Part of a small language model's weights: MLP 448 SwiGLU, 10096 steps.
MLP neurons of a small language model. Each row is named by its layer, matrix (gate and up: input weights) and neuron, and shows model dimensions 0-159. Each number is 128 + 24 x the weight over its row's rms, rounded and kept within 0 to 255. Numbers have three digits each. A neuron's up and down rows have the sign that makes its largest values positive.
A block is one neuron, or neurons of one layer that tend to fire together. Before each block is what it responds to, as a language model described it from the Wikipedia text at the highest values.

Responds to: Lone single-letter tokens, mostly capitals, above all middle initials before a period in personal names (William H. Macy, Frank B. Gilbreth), plus first or inner letters of words split apart (B|ring, T|olkien, tech|n|ologies).
L10.gate181:115125128131089136111145164145110129119140115131121127118104118173185118117107141181091134112117118119163125095099114123159077116117145105130144124108107114109085144146108139103114145115174126111152153106117133131110082094143099086131191134134105120186124071132095162137105119122114136110137132142099126158161124112110193128143103148119085119150118130124139143064140125134129172153133147129122185105130160133103148107138131134100142106133178131159110111112106106106144172134145102
L10.up181:105161124135122122149145124125119173198129153115115092151118094088096170101082134166137147096139163161119146126104158132133123133131145137144142120129119131106086158130121145148161126164105145170128109090092134161083109110114160100105124124126114120112116120173111137100162168121114127108144143105140146140078101114133139108125147137108125123171132122115149162119113142144128121111172116111111137174122123196104093089108151137164129175096126128115131169167177134132137145127166141

Responds to: First piece of a word split into tokens, often one letter (f in fir/fate, P in Phanariot), plus initials and v. in case names.
L2.gate70:129113102137094154098111158126104143112115118128113157094150089161120157125156179134155136083129139099076139160074115131132087165155143083138146134113137111150159099132159148164121102130091135164106153120101128130129126103121102128136133090114125052140162134130153097108147111135096108128151172122127146166143110170096105125129144116144137099159115140164130143117155126107164123161108115080166119146122155108144126099124100131090143145171120135125133146157127133105178127142158108
L2.up70:112128081113098140113138153138121145117147153162060149119143139139136110071151138132126104098149116130113143153145123173162107154126136089141157135106128101154141077086144146142181120098104142137146139129104129115112128137120149135121135099158144093125108143088151092171127113128113129140141174107100106152126093145115160127128166119144139111175113100130089159129150078117133132132133094106147161110129137122112131103108116154094128110151131063123156119165143138084184082137103121
L2.gate153:139090092132112104154140118114130150087136105104135116138108133147142127104114071165101109122122114126126123092150168143114075157110100139140128110106112090137134108131096139108131108120114175157182159097060129122108110128112128106111122165160089120182201139108137085168156152150134150163124164126168118115143140092130156140109131102118129117163120121117147143078156140138127184115109126121154148123117119159106117119085107144152141139109132121130114112143135101083124152137127143
L2.up153:156071127126106070155151124107111126120145066108094111140136096133136138122142099161146125130105135126127118114126140098113068159097094121105154081120117102171115112137110127097100085151107135115165152112080129112155113141146121106123123140133067128177180125118139087160159166131121116166149167114125118139145153096121137150092108110117095126119134115135168133128139125137130167124116167095142124131111158144122115116121083173135137123111155153167112134165128103089147144142147124
L2.gate289:151116133093145106150145082160139185105115107152130139132079103092118139119101118132108117112106095106164143098103100109113106129122086119132159107094089119153094136096119153128134155144116117131173216100119128120132103112104111131127134124166096146117167151107127102142082168111174137129125147144156117128153119144139143165146124119136149113123106116142120155134145104184136145105141087141143172077079147151114109092130115115115096103143127147164151155136101147132144115134126116
L2.up289:135146118100106110103156149155090154139158138120129128161129103134110117160166118117106171141102101145147200090098150143118113165112111115124155169132152146120138121125080126099096152121120085155135149087121128119192116097128157112082139146147089082115153130146133127133107120137113100136124093129141153091152133127137071128120149140153073164138165109159134140120136125133115127158148127124142136117109138137133117094094095143125115097125135142122092156182137077128122172113162108
L2.gate398:121063077084103125139123100095127145109116126115128117095116129120109126101111070150116143112159082120110126117127128105089127168103139105147127083127117154090057121144098170124131154135100069121144119096116099128115106125120087112139091183129114176150119132131134089135134101129096124143087146137128128118112152091144160093131134116116130119173114097142131111093113148142122152140166112138111119129147151173113133112137099096156137143128106092124153156167160144129141102120118103
L2.up398:157098129087123138164143118126100180117110124090111085129110131138111152097121082124127171142137091154139130115122082099083132157114134130104127123166141150066092076138136145141099145157059079110151118081110086145146129131128110139146093151102104171142139100098151090108144127136105126103098131103128142130149166125143140129109116125161091131140109067146142094112124144111128143141153132143129154117154108114120110107125130102093108091145143087120158156146121146134114118119133147

Responds to: Single digits in the middle of multi-digit numbers (years, populations, attendances), and the space before a number after month names or aged, as in 1,8|3|4, 19|9|1, aged 69.
L10.gate268:117106156127131150148133087131164127161126116119085111136111146107196167106096140113115117169132167126163117115145140085118109155104142121155107135161112142145145134125089143135110074084155133123110117157114142086164099117113112114192114152110140095122185096170145116120130121144146131090126164141118122112139103133176133107121103143120141148135103151140110048103130115139117093081134131160145107117108113104102148108128136114117140147143135122102165122102105102153143171117151137
L10.up268:165138127130163182081100136070129106117125132120142155082094133098087142100111150134161148112132124130133095108173144111157123109134103095118152142168088129165141123128097106161134120110156125101115127167095116132083084157143111118115158147115186133103133093152129111141168165126132141107100148086107140161089085105069118102119142107119153097129132142148137117118159152136125136124174159149183109137127131148146134148150113112152141103126156147105129124116114125133147133091140122

Responds to: Month names after "In" or a day number, digits inside years such as 2012 or 1946, and digits or colons in numbers and track times.
L11.gate46:128130152157128133138134136134137135166128122119128117127147113115092124118089128102127116094114129171115157095162118119145089086082143105120138090121113149165119094131123157119153136102179116113132172133090134177055072152109114098135142153156150129118110126116116098110116172142130149144105146116123142128060111112138140170153093116118120138132147111057128140139148118154085139111133128136135135089137112129124078168126118141159119157119095137143144131137177156127137138103114075
L11.up46:168123152134115130121163113153119127098141134108169127132157108120111127124116140113174134104132130135132156148131127142148115126073123124140138158133116161126070101140075157100126164084154142106154168113095113139109085114112119129143143142112155092131139099138109125123116152119114128089141129151099136140065096141104138172135160085126117150157169120102122106133109106190095178154111118127160164122126114153139112148117096130136122131084069111152121167123176169111127119101148116
L11.gate74:140114112153135158139132120186103079145135155110120127123117092143139133126143169106108091146118126176149130108128120166151119107113132124109145123160136159142127148148154100157144135081119149137110156131165144168099102129120170171133144171138158146126117111140120109166096125105189120141087090148129158156089090161160167126196126083152142094133129146138139109108136145086128125150149090103164122124127118126156087123119141131116095175134099123112122143113171139110151108142120117
L11.up74:118122117118127119129163159148129131151179127135119126120162122145122174132134160138115148147105111100105110108133158166138124139110111119155181174172118156112131121112128113144115154146134138158115161135116123148087105124110133181160165120151140146079116086112135171140105078112151150096103123147141149115106093124145178134144151052171157128106157126122147128152104128122112092157132106136132117126128120139115133182115107122139094163110115102174147120113167139134163108117064123
L11.gate121:140139131140106134151125200142148102147128121147162144095145142107150133137122134116134122084142146106132131125107113125126162166112083096133063134100081182152120147139113114131123155150124149109123109097110091078108107132175101101163162143106140099141137124142132125123137161107114110118165147123146107167137117132083144130150118133153122114160120126114098165122097129158087152141122123127121107151140143140061116125133117087152116130191142126117118132073181135099115164091133146
L11.up121:131111152162108090148172121179146124139121154142117110136110127151118098103078153073098076134120088147114141102158139125137142157149136150121112136165125125140129105164096161116139130119138130101107118137080132156152127121131115115162120155147149088114131158161131114151112117142155093125131147161181142118105150124120142119146113058127095153138189149134107101104130137160120123156089140117109152133140111134169108156126141131127121166102122136136163135091184074088130140130105094
L11.gate130:118096133130148088148160097135158174129129092154176137146157166100131112099085134158156116098144142095146102127122110097090144131117070146127114135148096179160159147163151110144097113103135111152135134159130153123130123112155148118143159153146180119135130113111095148168137120119127133109151154153183119173141118135121106104085123150102129161140128110127110132158126132161095145120115143144174086118119157113146168112072095141157120142132115113127156089122137147104122108100151096
L11.up130:111166134127165097142133137126118127121130146145108139098122102140158132168088140109101169130186161133159113113153114130130124139124154128126111148130120150097100110159131148135189133118108117148120123139137123142133109139103104105188140117141175066131175113135152094156117154146133145168092123140122114078079112153121143145149104130112138149130149129127127092109162124102128094181106124169100125119146107108108142114093096126083076138173121165133110152125150136176145134111164155
L11.gate141:101124105095100165149170141114145115159170079120133098189124156084132131115075116147108106129123148163151106137159116148171150158132154131095127144109143085139060092185153105129173112105119167126129166152132137120156143147164123125147130144142097091142103131115136113122133105111150134144132112147129130128078116163175117158146149155148142154079116122159157098120140109134170121138133105148127145110139136137135157130117093140127093147138138134133110164076109126120134117105124121
L11.up141:118137125085154132170116107111109138123109112110136116133172153132158140135158156118130095134129095142135168130116150149130138106176102153166148147102110108064084099154159148118134087129104114126149125144123123133114168097110089152173104134148122139164130118162164134145123140123143164128158119122140155217141123122105154133124128113157116154141186151141166142163147096165125116139154101145103128119125096144175126175148113134140118113151113179126130081125136123149123135141143096
L11.gate184:112171144116125135088118148114132119092111108129117100102134091134138134128139119118125147130171128164114106090098120100091097108141138090182123120119144142138074156127113112152140107134104148138126108114125132172145111139124147161146136123166136136102114117165113157135139110098105144163139134095114115119115125106138148157096095188077102108131114120064157140150091148116129167099172088141093180129127170146126097128111105125113093094148112136096109148099145148172135132181119127
L11.up184:112160122163132138118124104154144140142154120148132117147109093157149149113135079133157142108140098147133176126085109114100111082161133147170144137164150172136143129129153154124083116111103166127162122151136162152098111072125121143139111133114127105147142128148119143138141163084166153149151135139111137093112071141116116114092133161123121132144111126125183123138140102108113150097193072107126165129104151143145103104124087128161097116118124125093099174115167146121103140135137104
L11.gate200:099136133128126166177163133127111125101137111133152167117155106084115136124152142094133139111141129148118095105111124115109059145137144113111083118130121117104111113108090153138127108118151129110157084104116167167074116099126140128117127129128150120137101086108162144131139126121148117102158106122148116166111114118179142105106100138098117086191127086096099105166159146094108184110096110127162110113109158139139127123140135147166109144129135121084098138117159147152117113131181157
L11.up200:126132161121104218129119163155118100124157098127136146106139155107116124094115112159112165113139159105117135138169130115086134123143088091121114110130144156118105116099121137110122103087126105133118124098126149166103095094095158137129153149123144102121135135095111104102159161142137128109143125072124167163077135155120166122071141132092133072140125111101124141142093120128149152124123097146162122141148163139108102156098121118123117142145112130081103155128136125108162093103173118
L11.gate237:102125112144089183130133110121141172129099108100141169138166126097133151119132108144160120121054137139145120128086118134076155103117119112124123118127127111139113135181107116125148155119089130096146124097111108155105089148164128102144129161135109157103171102123137108104139219091125120107134131121133128118104131145146129127096144118084141097133168084095117114131122107131125155108127145115142121110138123164134127151146106059167111135128114148111140148119153109132187136133120090
L11.up237:154132070111158124150134125156159127120080156150129159114111142151146148105118135091127110138142144131117089161108139135147139111118108148114150166122137110124137124132104071097107093095142126148078109167123131106158121161136134131135102086106131100125175110104123116100145093151159082140081113132150135122132112127128116122103195115170130133144119131085105108125061127133164119076154125171127125119128165132124113181101146159137100119136145115151170123116109107119161147122109158
L11.gate249:131088080127098168128122146141144159142129143111150109136098155113123190058099133132090131145144162139149104117133181113133122105123122137159108147121074115111080131167087146139093106135145120126135140181136116116094110112122108133129119145120130116126142121121101136156136159125187135116104089148113150131090130109099158117100117103085121108136144109157161066097125164125133106134140169128160121086124138114151149149166150141115146124138150131153155170112127113168128158143151147
L11.up249:128169156164142155149143150102151187134106144135179202135147158125123175055102100129177139120115141129147074107153146125146121149147120130097140126137123140140151163132136134122140087124110094121131091156148143087177103141130129120133162115110092100109138112103137109136122157142126105114127108143151113172134124156121130113138126135115162126141118157135149057156075125124151145145143121114162110138102148129169136129113109141142125126129122143124133167081129157097170123097132118
L11.gate254:111124122126115146122144154157126166137166184072130130123102140119131163128092100183113175130124161157144122158132124177116132096101138071139132105111149152117131151101086098117122131141113105113122107128136123173154139136132140161122132159139139137113106110136099133169152090102096150144147079159115145157128094133154112157092104172117099140146134109100190133120129113110101127161142154126123108127131151141110094134144103133149117099107132121091085147168126104173129140091088137
L11.up254:168113151114127130134132133113158113157192095145081125129165124083142164129186147155092091165109145121114175155159137165133122174138166129113127142114147112113148107123164101127171130194101157141119133083158133146126150142137138163096138131163176108145137155113113130124167161117150111115151135091095143152129094120105092136107135120107112132141114145105132138083141123129149136144110093163133129175163149136122112125145111173152114136152118129116149074117143144120128116145135121
L11.gate372:087153093115107134079107136104115127166122155119105135152132106109113139119118078134137103078122154142141113133102110134146106136131153108114116131144114115134122168138109138130128113096105147127155130089146149166130128121130126116097146143150089148122101077122109149163133131175104179084096126145101147111101110125132122178139113178145148136127079092139165104142136111165111087108099157106150108082093125150134113099109174133179087152116130083094153096126109138154138102105117109
L11.up372:107146096111085158087121130104107107138112143114132170106133080099128113139095091156136178100106146105099090122114142143126118117165146114118123167100116125100113131152085127114164101115102148126150105116170145128141164081178112112117142150117094179148104081121133117150116107108101141094127131152126159121120102121095151110125160180127141130099142132108121155175134105158123125123095165138144088132105136111143111071155166126122141106093108113129109098161148162129141112152101119
L11.gate416:105118104156168132177128123152138110166141104131118184099160091147132114125104108113115098090153141127107155098132161153142127182135138148075117130129143158115107104137165099138152159128127122170100105137152148131130133108139123140141146132139137128148112109131104129097153141154128117157134088192147083153092155158186110113142113106118158135125148146112087085117133112121102105164109148133153105132104145150094123117142123142155087155116109151122161119085197137118131099154108122
L11.up416:154111129094116080142177150096119152132132147162131110134099151091139148090091128142117124112125123193136144156081083121119174115114125131131145131147131137118170124119108144131152118117116137101159092090097098148188086157172154109114169154125128139167096149180139147143109126119130131125145125108128085129112120120111123152082132123138123135132139136138093146113161156142111122086146129150106163114120163130193084127145128140142121158184086134130113137136121108141109110149107110
L11.gate419:136122132145128078147107121169138139135152129131161109160143109102151137135139177141102090120197080134145113151139144126154156140141179140159166131105130108140100133135081187115111170138106130170153162151100137098144170101120101136138129089165135111112094114106125117136132124163153116123136109148157132142109078127099138111177138148130157113158118140082146125108121115131146077154109133150186147114137113141111126159087144128110112096156140124133145142135148174151119116116107112
L11.up419:100163136106123137148145133134141125148134121109113158187113125117117085119110147105121136140129131159140120129162103109151109154102143174075125088163092140121125099100155091146164133132093151080118106125129056123155155142111158144128156104121148112086146124139148143128145160096132111157168075137100115136122103161148130091132095125100146129115098104173158122107118126113178102126116116110101084128131097101152110137135147131119130159132152135121140171121117158160181154156096117
L11.gate429:102124151094158095087148135126129153134155137104126143165122123104148167143131101111144156088123152110159169106153144167113144113103132160108113139123116112156124094156090119193157155097094102114127166160119136208113144130118146143146152112139116096098116083152128152126131106144123129111153150149111119109113137127146136173127120139139133160129117130139151094134175115172109146147135153122126135158091071144131091155132114154147082125150101089125109117127105113173161093145118106
L11.up429:128101168106149188079134124083122112102129149155140131125132125127155131117118097122103140119097144139145118101151118098146146140102150135124118147154129072170128083133099072114119120156126166123142139158160122110135144134096126106144124140145154107089123096132123123143091124150158134142124114141131096141131158105153099133142102157176178127131112151093131082112148133160116152164129176127162139137165121150129110144109144123061118128079171144150160094127104088156096113138095125
L11.gate434:137112141148085107140140140172115111179111137126125140154126121124150114136099122103161089088148157132154126131083149158150131134105126135124109138111113121143095110155084119130128170106145182141122142114150148164094124120100158142148137143126185092131125132133124155176139157147161140120146120149123078159054120162105110153146098104098118114143119073123097100138122147087053103111129101134128135119123120108118107164117161143153101147171134111116125128148161137150114155135149125
L11.up434:196102156158129114143140128155103138190085142121169106132126107113150165126089131112154131068148164127113144106147141123107148119125166102042164143117146132139136136137090086118113097160121118119109152146146146135152147158181146142135133132148141131119108147140152131141120121127149124112163127175118096163133129117128108118119135142119108113118140112110123174135105061153103109156127173152115141128091160100155102155120127157126146101157114129106127150095135126115131129159123172
L11.gate438:120157093142157145167094134151156157156133145119144108156085107114122162098101107164124097100105137119108123097105118112145166135092124156105099105143079149121099141134106132152113126100156197112118147176106148119144097142127168108162131114153146168088128145133108113141132164147160105105102112157130155104117082137160123150124162147128150156069146111092112125111116146120132131123130120167148117080079132123098126139109127128163105094147118126130122166093155105134165108119135112
L11.up438:140116099141147141154177120153135113150117149144130106128117142086114130134129106145165102155133154078146086098108116134175162165132126129126097121155120097125141145098094129145119116112158157112115138175100138099158116166127139097161099136127103090080114113078149163142152146162186097091144142175101113139121157134131118108185106097111174136107154108135103144109095116138117126126114134104131126100126148110144154119115139073119129132093132105146147128116170116094086122144095122

Responds to: Single letters or short fragments at the start of a word that the tokenizer split, such as f in fir, w in sworn, g in glyptodont.
L11.gate31:151085149118123116111113172114117135109127127089162134136115107121108181140112073149096150131120151152097125089140132108133109139124144069152143153136132102127117095142099157158159119176142095135127088093111116100152180119141170101120144149112132117128127082147080136108138127084132101165109150128114092125137142112100135152147110141127129124150128092100155125150134141174092154117168114105147159155135110142140132120138125187103125091112136094149102093105141113162148180132131152
L11.up31:144121117092126126117138128144088140096123150107083073196117133114130146120090152139166166085097128131082124121093131115142138097107142122150141106172160117122093119131096122113138150140135147141162140075115140147144163066124178094105135143100107134137121119138109118146118140108093158125141151133153138058109133147105125145131164100095137104131118102101169167141099146130085126123156108135121158139169096130115109084138145160139096094127139127147110109159134128146115137154111118
L11.gate92:117153113130129144151075133109151115155150111150114106160092134129080165142128149148114098111119144143127139124149113159132159106128102128173184084187111126147114158143104112078107145122092110139129151128116128151130108114123116107140158121173151137124140104133132093162119127171126172140092176099168100142108122124126181149125157124128167130161147133124135125118161127138117103141153084149140127133126098154119102160155128121181096119115133158150106152124130119137188165155078118
L11.up92:155103114137114131155106142097132075117146137165121067115114091129069174158115191114168123129101136132125165157153126131096148120113138136182151122138115154124154141149155150102127175139127123129123177133104114140133103125116107123118141123090135141132131112166134091169116113113111164115121134074133152139141131111077180151117174151137126132141133147168147140136180123146120126133143116105143146123152099131093127130125115120164141104139139168135101144163106125158160121169170153
L11.gate123:121190150083162107123096098105133123137125106139103053111102151135094115122108149160139135151101135129115126133105156144114179100082126123148114130125123129151128141122131138148126132149108124164162156130147113147140126128131123142143127135136153145141159162147080140130108153129129145128088184106131177120111109113118126143124129177137183148149133122113167122103170147149057161146125113129131145119103127141152092122112147116102123108108064143113087176164151114148163121148104107
L11.up123:140133110112087108143131104127111123151127106111098107091097124163089110113135142170164120143096125153129110138113122107106182110116080091161134122126149077179113141115117155136111108120159125125119130120166104188147129118158113145116107141096093122138163111127065134149126126106094126127114143104093135094153122130124141140089151121123126162123148142131168116134181165114133108150122132139132158147080114093130099114135157088079130117144106156123095191167132132154114165148131113
L11.gate132:109137143127119121161115187120173172136130122134137133139130137114128099097112114127139124084100116131139146152105158129148104137147167135146160171130141132117111134085126125099120146100108139128151098108142141173075117121119161133154112111131140186138103123118113129120166116120102164129063082145122160089138111146149158201096127134097133072144108089145174115141119156129162124133135169139141085133135105118057157101124100120141155123122130093121127124123115163138141135122125136
L11.up132:147115132077129130091137160159129142121153134128097129136109134136165147120108077122132124138074150120123122162145135157169099149120209078129171181119127104104140104091171163131123153157116092110120117166143122148129130110097119127163130116151115128133128116109127121146116122086114119104068082116132126117144124146103170177149128134129125109116162150182142139133110132117146139154102170138122138122136138122124103079117110119104122100097132067168136143127102113110127156095144137
L11.gate158:116153113183122110102099123127173150137126116121144136115135099120116171160083135122093085142130145154129173133164119090164123125131099146138104081119112094102137124059144121122150133162111145126148115123129110086106133128126170123118132138122122172089141117091105117154100134105184121144113150149090161145097153152100109157134152144156175161137147107137097153125154131109146125128149140141089157160176117141127107142145130100151078114100131132139120156116140115118129173142166092
L11.up158:137133116095075071167128142119169135136136117108078127121114128094144128115136115101133106163165118112129085134125123105147118098111142110187135118111078088152143142080134152089113083165116097113180113124113099133119125135166133127118121097094121151122140141148143160144082128118126150098135128102177147126123128130146171161137134123152118147105122110153148117111175089124150140098122137109120157168126116146114099120132132122149077070082132099135126117127089152113097156146112137
L11.gate165:150163105118152109185131105125109122101131089144105127115094120133119148129061097122133098092136149116160174115168116140106163144116127088082169122126142107143067128145098156120097105101121138093137096105134103160085116131149141159112172095141137151141096143120103123114109133145120155136116108109150103085104116152105174165092122115124117123115155105106121143117126139155142128108151158138125131112071088098089107114138113134076146125124139122130098140099116111125141158134120176
L11.up165:081121141115114089107143155160120113125135146084107066152132127111138121128120127169117159167137137165134144103131139102159162138131120095154147155119125062122089125157120124098071111142152150102144169160096100131173124112189173151119148106095141128136092163089156128118131124136146142168079149102138155132110166137101194138132112119127127147102141141139116145128114131147120141120118124137161149138108139107104111106105141107069117148106134106119116115152085130133128152137122113
L11.gate180:105104095150112095099154124106155119100152090132101114151130102111152110142112098114125110111123112124107154106080107132181066141136146142095123098100143088119113106093092148141131140117096083122104109130129106129111152106151173160059154138153147137157097152084110113133138113083147116144139137184115134119120154117138123171153139137084114176113151135153143095139171131094149113101169118140121142141132141118133144103104100136134081107159118119118148140110136108110148099110133094
L11.up180:168122140113116130137093114121120090095152097097120117133119078120175128138133124147168109147165124163077109110127144129115118111131109133124143148106147168061111102117141169148112149114126093117105159111122106119117106064136122145136138156102160126136121131169138112152129116117081139128101178120126145121146148131133171159148139115142117167140157158076103116148136119126154181149144076099131128165115091175130127126127097116114146094113082114138121143134146164134109087129156094
L11.gate182:153115144085139154116126138119104109099129115122065133136120123143138145152135096123139127112107142165145146167091195120113139093110130150122152082137139140108155125087163138138132166143117138168158125126136124112139119104105114115107102136165151161101083110141112144146137142136145162121117130104141140080090103137125139160140182144126117099141126102091127181123122140176112114113165086129106112131139119118129110140123154140150109047123104090086127140181098132118137093109104097
L11.up182:129150104124114151152134110127098103149109125123130165180139105162122100142091097111136159133122103128106106147178102147123113067118155125086129106169139139143131108127152087148148086112125167085146131115094101154165120121155158109123106108148123098122130148125108113131144169117083092178106126116144142099151117053148146107094116185115091107137133150136129126163134123098162133140135111147108124126132139141141095129097142149093131122119140161135106165161120135127148151167126177
L11.gate230:144128158132088088113135124145074126137131152124143113113125137125171149116134136114143161124147093136115123101086116125102101131149167127129138108160130134102112147118157122103098161203151132114086106124113149109132111193121148112102118126113111112091087126147099200126119120089152130132127127155116148126127109149106131171141119052172102097117141117162147139119119160130137166137172155140108178122164134157109142110171116153156125117119141094165134137133119141099138132123117158
L11.up230:106165110115124148171131132188086162115099109107138161094102144138105121149112102142172135085091099150093106118101165130100105093143108115147128119173121159090081129135127136096083147134130170127141146116138120109102100136107156091128115150094133108132103139107103165115127099122132145078126108144125155110111166092122150144115138118140109123107150097118145145147086161136122143115131138155117141129114126127150128143097070114190108121113140082171114169131124137119148129153158163
L11.gate256:128133130124087110127113143131149123149144132098072073144130151129110123139102122104105097118139107169128172188123160137118154145074142102155155124126102103140115123136146143136121144127096178148146196083081111103141125110166131135131138148123097138149142162147114112101077133124118135128114156092149146113099137149098125179196152117114131142111106137124132136124140138139162154113134135101109150121098114123088139084140151124149082124082145093157146165134127139116133130119086105
L11.up256:155125131096089135095118154130104152135101146089111100117101165127155152140088109171076154122131086144093124117125138147154147132139156150123112099100140146149119158108108123129085136135120203154107148160125145114152134179148181141145177162120130115108145116086112160108110125132116127128120118141100137133133148085117109111164157113141109124097127160135158112121095141131153139112166122099141154133100151129094120167128094130129172116156102126163147141139130119140144121167091195
L11.gate310:122105113087109125141091136099120175103114106131141090089147120136156133145118142132114119141133117160162123119166132160146121142135106130150148092116091112118083084136135116093109124155135133101086125110109126140176105084116144119149153132128109088157164140148144155120176141106102155134115129101151148157120079142086157180117164125118101130148152151158149071101151119145105183095114149136174106141129132164139127131130103181124119115132122171127100135168149092140127142156133114
L11.up310:148113139184132147132151155148118109153143148141083098156147146136115129129091107114125080121120117156089129120108148104158109110111144118099118137143121173125128123113104132124128135097180158131121092137100137145082144147119133108089140142109093166157113122143110146128164128157158122142096152135112117131068152121110110111155146096099107098189149077105166153114131093100098108143142138173091123147155100115129190144098122113146147147171110122151134129145153142128144166169150114
L11.gate342:117110133105088138142134124158159153101140087086123090106174138103121151137136106132135099131138120137132117100145142094122129106109118100100128133077110130151081102116129118146138138104125142131124149094113162154118117112160141105164127102123150134191132159167112141105117179103065159127127154094163138123160105107138130193111134157144133131136119129102151122152116177177125144150124116115137172149138148172133132090098130161104121160080124134108144162177135122112123132143081126
L11.up342:132146087121091130126130127155111124123098118154131147118080128143155124092106113151121101112120122178122157109116157133129093145141176094109154136083128142126126091126081116102160076107133146148150103096097141122137143146155137120151141126110127125140154089172156087139100170089152151132131123164096142132114101085152115092087103118162090160150138135088160159154073137155141148108158124118127113135109156141157142110099111144123131157134101126164120106157137169147144182115123130
L11.gate346:131188119130101121173122153125150145134147093149090107182089117146136128109085121129142147110113127136135145090161128160167153136091123136097138088123131123167130143107103116161190123130109126108150108100074130101154155115116158131160142111128157142133145109140098127134111180114097174109098133120134106154109091084113147112099145192111161135106152139145136083114117166109126125122153134107152146139110148115108097126150119124177144111108093124129144109113096103124170155139136116
L11.up346:162130100154093110128154110114079113116110087153129084135074107149164091133131143107150134122110122157113145114139075145110152141135125164105154122123162104136099146086138140156199140114107106092090083132127093100139168089101129125101147165112131174137137116136112132089076136107061138108136084129118107113149110110123129116078145153126099092087136131159113109139118126109141133105138135085114168128139122134138111134125142156129171131110114113116152111113129115148132137126131154
L11.gate369:106160155142141167106117157184112175170110121115076125135133109145144160103139105128144130110158186126167141149129149144130121143109179134118129128099141111164143152139100134137124145171109109152113130108136140123103098146165135116152113148155109116142107133158112119130133187115128160179111113118101146092122084150125145125161135164150130106160103134112155143097147160158131112161106102118151106124125170124086121101133202154167137118116130143097099148160104145169140142116120140
L11.up369:126119124133109111142103124143123169120127135122095105119123108147090171096140154080108113159117126147143112133109127121072097163138139150153147094141088120110140086149133122100131114134130115127134104163155127157110087134112142142123137111053145081134154154151075135116107067146152110151133124101110138157097154097150119152137129086143109147144103143122135129119130135168097137149110156126150137166133073102152122119157138109101138137128144126155123133094173142162180164157091170
L11.gate403:151146110101113130140117132097145091155148140141099119139115163143110123139108103107123144144094131156150101099148163155173097159113101130129148115143125096128084066167173123100113116121132143128104112128132160129109096134129086153177125152135088077104122096100138172139172151098152130090117104096148164108159110170152101107139104142111119116168157106142153126115076139129132096132185143149141116132108118137146161115123119106160146118122146116163110102160132128117164116131168100
L11.up403:149134101097117116102087172148167132145181117111112109115105119162124172156127172158112147130126121117156102137167178119149121130101100088156135105122120081097093136132127143135131179134127137100130142134131186121119095103116139181165109150138128102127151112114085154160148152109091132128096139133123129091118127122076132129102154141135128130161119099131128111090125156108127073085138133126155116132151126170097142126094117125161107116144105148136103138139121116143143179125073098
L11.gate444:159088112133122109116140139131119129120139097129083088140139090132104130146138130143111089117128126153175188116115149157155087120058116151168144103124120091121124099136134137110103133140108177098135153117081138164108114091121106094135113189149129138126148078105052143171179112129123152088125135096140149134116100159085119130117147135117112148142135101130133118091140115148126114082162109119137127134142120169136122164125141126144101119136154147140131099121157087150130117131124126
L11.up444:146097082167115134161146110137119132103116076106142115125141143111125119147108125146174160094111151123126116080169150129145110105116103126129137082128097154098098115107087124084112130070153128110092128117122087198128115124113164135126146147122160121125127105174091098118130125153105123134131143118133102144095107145136157162092124102129126143179126135092107104154082138142118126123108164140141126146113101179140140131121101148126152159132091157127102136089164139114095172141108100

Responds to: The third digit of four-digit years, right after "19" or "20", as in 19[8]8, 19[7]4, 20[1]4, mostly in history prose and dates.
L2.gate57:112111145148136156132126147119125154071157132143167131133140114089143107102148166099126128109158126102154118117164142105135124075148150125138101154102109141106092134137110087116139098133085188174101143116100121132133102129129099118112133091116136165129128116171114149114151149118171145120160114120139179143107104102170122130127119152100138098081163180109119146141082139145155137105137126160141101135160114158150157155133173168162136136119144150122101114109125159094111142169139167
L2.up57:168097098087125136139122090111120136118118100129126138132104098149123107099116158100109113153083118118153148132119101089083128122111146111118142148112104083166114117119149145130119118139122123096144125148140184140143125184133120146114149137116130102154111086112131126104124119116149139092130122108191197105128095166156123122105112120139112155096156170105124191126128113141090129065125144151120114108123121086143145134120155131113137073125120132096117120095155151128109071116174137
L2.gate106:155117132106167166147086109128177123134106101156121113107157121121136131117125145104150175093155097124127149183131157145126114136158112124148126094148128112150122111124124124147104119159103157183133148118092145124113118143111095174112163123123093155140107118144093130100148168109138129153095163137185199069108151099117126132108119163092105153124156141128137128148125146101122157120186113123148120106126130131130133139161134101149132105081117142089110135065139116147121128148110108
L2.up106:123130150100117138161114136116160150131137131127137111138145164129131132085135167122118092115075151097137147152129125130134127092104117146079097125162089106142134089107133126176129109144144144125137161126069140151177142122136100129122156136109126137093141157124166129126131113176170147122159139070148104123120154098159125116123145106111145139060100135152094181130156146136081117171110154128149139133132153135134150141155166076132111065125108115173097107120124129135128110147130122
L2.gate155:161115129113138109140130136125136139142149107122115092143117129125117169093144144078149065134133126116133137083106147135089090130077117096171152131131147138137077149109109083128148087174086146116129158123150108153118084124125115150092142123145132110119047098133128074132151092151126098133113121107100102153139116096111138175148120108103121121117126135160104136125131127117140123094145135123164141129096173134167125155165110131158167084137117097134113151095104153131118119119159127
L2.up155:105139135116155132151153163146168099186110173120133158155094141119134099182131155148146132091119096122161073125144132095134138129139091110136143128171153122142113148086107125109123137095131114122123109103115105172147164130111115130093151127150090116150144103134158187114129166097129150156113128158116155153110138172078160155147138109145101107139188155144160137099103122118114143117119151130116083140110131123140155099141142109152117137149109124169134133139166124173138139122173122
L2.gate430:144106122132197163150150168112172156122169141133140138132152162132115146126151158114120117116128133146098128118129142133149117088098101119144128117151097108125132144103057153148114112110162150147134110145065156164150094136133111181136176111154175130099089106130144127112112160186178147097125108121155133130140106138139118134109119124097088100100144066101113138113112148120138172125170098119158111101147124126129141144139147104147113116155169124144107117130145140125094135115131132
L2.up430:114130122075129163155099147152178147122121105138102112087095140129150111120111175084089129109142083138126123170122111122162127097120117124124149108162123143186142117084085113159131101168119162113128137104106107148171105123115090148122143101130137150099136142105135129073146174131172135156142106124107167120122136138102112153129132097103124107111185139144146172112130147129130108132148121160134074141130109092121125114087157123156152152116132111120090106131120117130134161130080102